Weights of a small transformer language model.
Size: 15 layers, width 192, 6 heads of 32, MLP 1536 SiLU, vocabulary 8192, 14.2M parameters.
Architecture: no biases in attention or MLP, untied embeddings.
Training: a variant of Adam for these matrices, 11814 steps.
MLP neurons of a small language model. Each row is named by its layer, matrix (up: input weights) and neuron, and shows model dimensions 64-191. Each number is 128 + 32 x the weight over its row's rms, rounded and kept within 0 to 255. Numbers have three digits each.
After each neuron's rows, "fires in" lists the words (lower case) most often at its 100 highest values on Wikipedia text that the model never trained on. A number after a token or word is its count.

L2.up231:182108171133096149134100163154137081102097120139155110160139136154129047141077105118096154143149179147122151128166117122165122194188151178139118122115121106156142110099163123123106197140117110140145198187127161122118135117171152130108132133135140095093119168146094149095119129194137171170145106108139133123255073105149128120170110136157092152102125126062120122112104094116138085102182
fires in: "his" 68, "her" 8, "women" 4, "agua" 4

L2.up185:159083160114166111133121130108166131148166101088088144142113142123119086092141123154172120131120063120159147096093105131121127105068137057165165180131081158167135086118114102086164124101119121144110121104131166179091159190047091130130110134147155182070084105115151121110178175101184150183091137126134175100072143135145108103097123136088133171154133124117123139108091179123110076145082
fires in: "named" 26, "15" 25, "17" 16, "16" 9, "14" 6, "13" 5

L2.up280:170114094135164133116181127146133143126101144121138169099123081151172108157126186140117094113099112134167128094100192089098180127108117111086089086063184096164109172097155135180116118140120163109097118136132122092190138171128190113106110061114148068170160124094128111119109133167135134096101080131139146137112148099148179132103125130130084054107161116219117113110132105130135142088131
fires in: "who" 18, "center" 16, "linfield" 8, "he" 7, "qualification" 5, "construction" 5

L2.up1245:118122117075071153108155121122090139100155113109119138119144148151156177124144097117223152104160118117142171058136134188163139106132134161102044106131112147099100146113114142157130091146118096175136121142172146170097182137145071127102142115131098131104093153086093135152083106128200186165088122151120127100084148093080196131144124160178114101076160097140116120242175093144175152102107
fires in: "have" 58, "or" 16, "has" 8, "and" 5

L2.up1428:124142073099169104127139121075136140150219145128089136164094158132114137097105092145129137117145143159115145171125126101106140119074086126146172107160149109153133135164100108113182155122149144163149187156138117207118103155128092129148100133174132128175133136153178081168120118157112132186104162143124149104095113123181113083071097082136158102167191035169103138173116091128172188120082
fires in: "as" 48, "her" 12, "his" 8, "between" 7, "2014" 5, "was" 5

L9.up1064:095120130068122124116153144145113173087122131124079135211133160110092152162147124124156227130134125121072115100141073161111085102127125173125110116067075131137121168151130147105080197131123106120125068114153124112066095131162080127172173142178104103150146090119136102182116092152132153190128140130113163102115147220132143166119139099140092114121149170112155151094115101108114069111157
fires in: "is" 38, "are" 5, "has" 5, "between" 4

L2.up904:101161116175096143102127058145141142136138140113187137098147116135190102179119103132130111116143116099155120077126169082113083099110075085132112156090145134128127115087095086113098148088128134155172150153094084116146146152087117109083172105135204099159158096115090164125117177114103152166111148198116175131105112130169199089102108134076214098160146139203083110122141109160076114083068
fires in: "she" 34, "who" 12, "notes" 6, "rule" 5, "rulers" 4

L2.up1521:149136180108144103137106163083098147117161100145120107136142118171118115119184118075118126141111114119127127142096124158129116169140121110104181148097138125110143097116074150107143167112113076133047125092080115120105150149193090122128235170147113172121132205186152152090106093125154112134204102137139085199092125164136140077131079139136128168150147083142176139071146134149134108170157
fires in: "known" 30, "number" 29, "since" 20, "champions" 5, "source" 4

L2.up831:119136152120138130112159101143104181131142107146117144091122110102172173064151169122176122157111090122079110140163112123143143118105119074070107107120131123120143082131127119171115121124106145110072068124184030113146138112146124144154102135143131152108124160173133078144105143108114072068115118162128119052071190171068161189138081100166145044065061153146130146111130128148115097150156
fires in: "is" 63, "linfield" 12, "sakaguchi" 6

L2.up1283:092106087139157118146126078150128159119191138139140134095145118104172122106122056116134145071120094168121153164114175154114107140103068106114052110105128110118150147170079172127130135110088125128091146119172135169037110094058149129123202190127167144142121139069155118116172168114161143139145189136112087104106072147165170104120165158114154210104147112167091089128124085141121136120125
fires in: "16" 13, "time" 11, "star" 10, "19" 9, "13" 8, "score" 7

L2.up1465:097125142156174167145124027155128153149149115141145137139135137083113118098068126137120101119117160113130187112138146081156160131087065066154093064163177103133156148094135108159129112119118117139084097132106122117146153091043148127113122167136174063143119135178150140132224160146155091195155209136107119123137178186115073123164105138136135173138083129163085142142117117162105118148152
fires in: "medal" 24, "age" 12, "team" 9, "52" 6, "years" 5, "agencies" 4

L2.up1501:111114140164101171125093098066091120111116121122156118160128170138132085130071158136132074110117101116108097087175138083159141089091121134093118090172164139162121160124121068134161169148142121132155175152144167095182145149050111122152132118078153078194078130078127102202246105127144158122064139134130132165172132068127134167133156131154097139129087168184109157136107101128122129086149
fires in: "in" 26, "small" 11, "how" 9, "kg" 4

L2.up734:137130123117131140148132168156107090182109139143144131124125088097056154101152095121118191077175111099077174152171172152141128228187079124133128155113155110122160111102100139156079178142094053181120108163141130177091182080217146144129147172124160129168160097135126154155142105099155082174126087118123084098129128159117120147163112100183177144118147139110106130136123151138141095081125
fires in: "time" 41, "it" 7, "party" 6, "series" 5, "game" 4

L2.up1029:113085099132131098109164100141160153087111132156194134095133226162175179140143118115111129135115118139160120107162113146176128130171118111061155107130104124131130169131112131138080115104132119137116171039106143075206136104105145125144167096120145128091086154082125155069124148133176121056142158133123125159138139096125161132104112193110175163139178144124107187146190124103085140069150
fires in: "following" 20, "10" 10, "31" 8, "how" 6, "16" 5, "same" 5

L2.up180:112175069100194162134146161142083141150058159130115117148124149167078119147125095151090070139158178114112170096032135153122112150212107162141158141102125072107129117142145147156136113115127196056062134084116148139145119096149094119127127154074097152188069129155120116118078125125158116099128105093115131146192122155117153138090110082157063150134093120152169127150127123082123158179122
fires in: "first" 12, "only" 11, "last" 9, "top" 8, "almost" 6, "next" 5

L2.up1133:092126143120101133120117134134099154120203106150118133141109127131090109077095093125116189144109152111128117183147044077173109120082115046122111131132134109163142092107128162150197148108114145137146105136113096176142128124076152132126211165128133149084176100179092157145152103138148146130190170137111104132138150115135091123122073156153216188173106118101077100094092163145102138206148
fires in: "as" 75

L2.up655:154131111191143181179109112118149175114143114108147142165113140181171135139089066130108164124162138137156181129149185087142173136071139147155153125176105139174079197113147093117146076118160127168128143186129114141158063106129131126110096091145155169086133082138184106108119108131189148106084153117125133147115116090139159172113129133109065144169064099111122146150113080120099145127093
fires in: "area" 26, "whilst" 9, "police" 9, "al" 8, "community" 6, "music" 6

L2.up1035:081131098133108113123108179165147092099147134144159120124139182154154054167116067107097149116148136195123133111131104115145135135213110116155118126148087130102099066151121193112138177135109110185105166108179141117090118114117136132135189122096171118117131151113100140072168126124112131172139130181107132152181088114172110080142120145104150191086127137130099152122133034085128150117113
fires in: "such" 24, "other" 10, "known" 8, "sound" 7, "referred" 4, "japanese" 4

L2.up1013:152110146134139120125089109121149123116116142134091136136132083118119149135163173110130148162108103075124144126145091093078083136183133143132156094067071182136132115123137145190130155147104157125072097174133203120131144145142159124149135153136115255093080150108156033139139131137083126082120061121117075103083134146062128086068132112087096092102108131079165089054123161149128140117121
fires in: "to" 90

L2.up605:096103079186114120129128169159141147114129129114127106128146183158112061159084030146139152105136151174076157147121104124130165165141128105161128131149065135148135128119099153095141133134114134208151153118130096127110102118110146128149147136086161122045159085174154205131130150169173150174071146140123120094207070073196059116163108194083132189113090124125121133127100066137125162102130
fires in: "one" 39, "territories" 7, "15" 4, "13" 4

L2.up822:127109136120162135141124116116162111151106131167143136095140116116179097152106183105120067124039113135134089134115160127067123119150121079135128118114094144109143120148153149097153131116111108087126118092147124053151139106179125134119119165130116170194103184113079140105114167135108063084157065086163130121090150177090154131120118121071051149115089171112112098108136184056154138134151
fires in: "series" 22, "club" 15, "center" 13, "rochdale" 9, "company" 5, "bofedales" 4

L2.up1030:105104107097183158160134112081074114090166150132104143205117137108162129104065118146168140124152160119149124109122141110167167119073098176142137060124154134163102189120130139148134088142137147123067120169140173158146151117202115130072125160207098156181115210175153113164115087119142152106133115108116080129141135104102114098112134126156107116163121049102120119235151111167103119135162
fires in: "record" 23, "age" 19, "colours" 6, "bahadur" 5, "agencies" 4, "mass" 4

L2.up463:206103105102120130119104113166106111084114109130128130146125076134110165124126109116106139158156138075140118188133186130122129128100095158203130101104139067136116198114147120094089139139145075174133137130131138179103149077072179124096103169145117154185166172141118078075128104215132116128163109120145114131136109160092166150169090154129154166147168163122114137137095139118090109107083
fires in: "his" 21, "some" 16, "children" 7, "her" 5, "issue" 4

L2.up805:118133156196083117109128117098138158102153113162140121125119104113203228114128154147165097123139108077143140086197058126136104039117106097122150130127128137046124098157131097074130167102161134118137125116183111080125169124097091128151161129123083137186080132116155111166168164104110102106114163129103117186073079191097125132122116121125101103112102106065142208127154149134081123151159
fires in: "under" 20, "on" 11, "west" 8, "will" 7, "at" 6

L2.up152:122114096153114163123136140179136090188083126125134107115116161103121101122162089102145090077141145097129192124126190143117187125135171138090124133132112142130094178155151135116140145139123150090092155104149150141114151055149081125140069153116116074189196070074137155125112088092094047140157136134121074137124201087111151108112150118123135154132153114142130186194177128070105177140104
fires in: "of" 37, "year" 7, "title" 6, "in" 5, "unit" 4, "camp" 4

L2.up1510:161082183210138121100115133140109092073110123174129144131118119121114085167111157132132088101145145116147147130130126113085131133114129085126133109092176107179122184115122102065133143127135176102086108142140070154128096107137163128119106136148137132207148124116207075130133121123099068123124134072128112166195141153165148188149225111163130176107150097137136181051065098142095104161110
fires in: "in" 90, "at" 8

L2.up1173:133183131137151179150124189124112180126086112135120135142123129154125109109140128136103163157127145159099122132122123059150123138130104125150131064161069118120135100163153148097163094157122147166124100143123097130175113102107147143141102173090143174108120122142106168149036146098181153078107114132129127164132088105081128194201160175117084185155003160104150112093099091093108122168143
fires in: "it" 65, "items" 4, "book" 4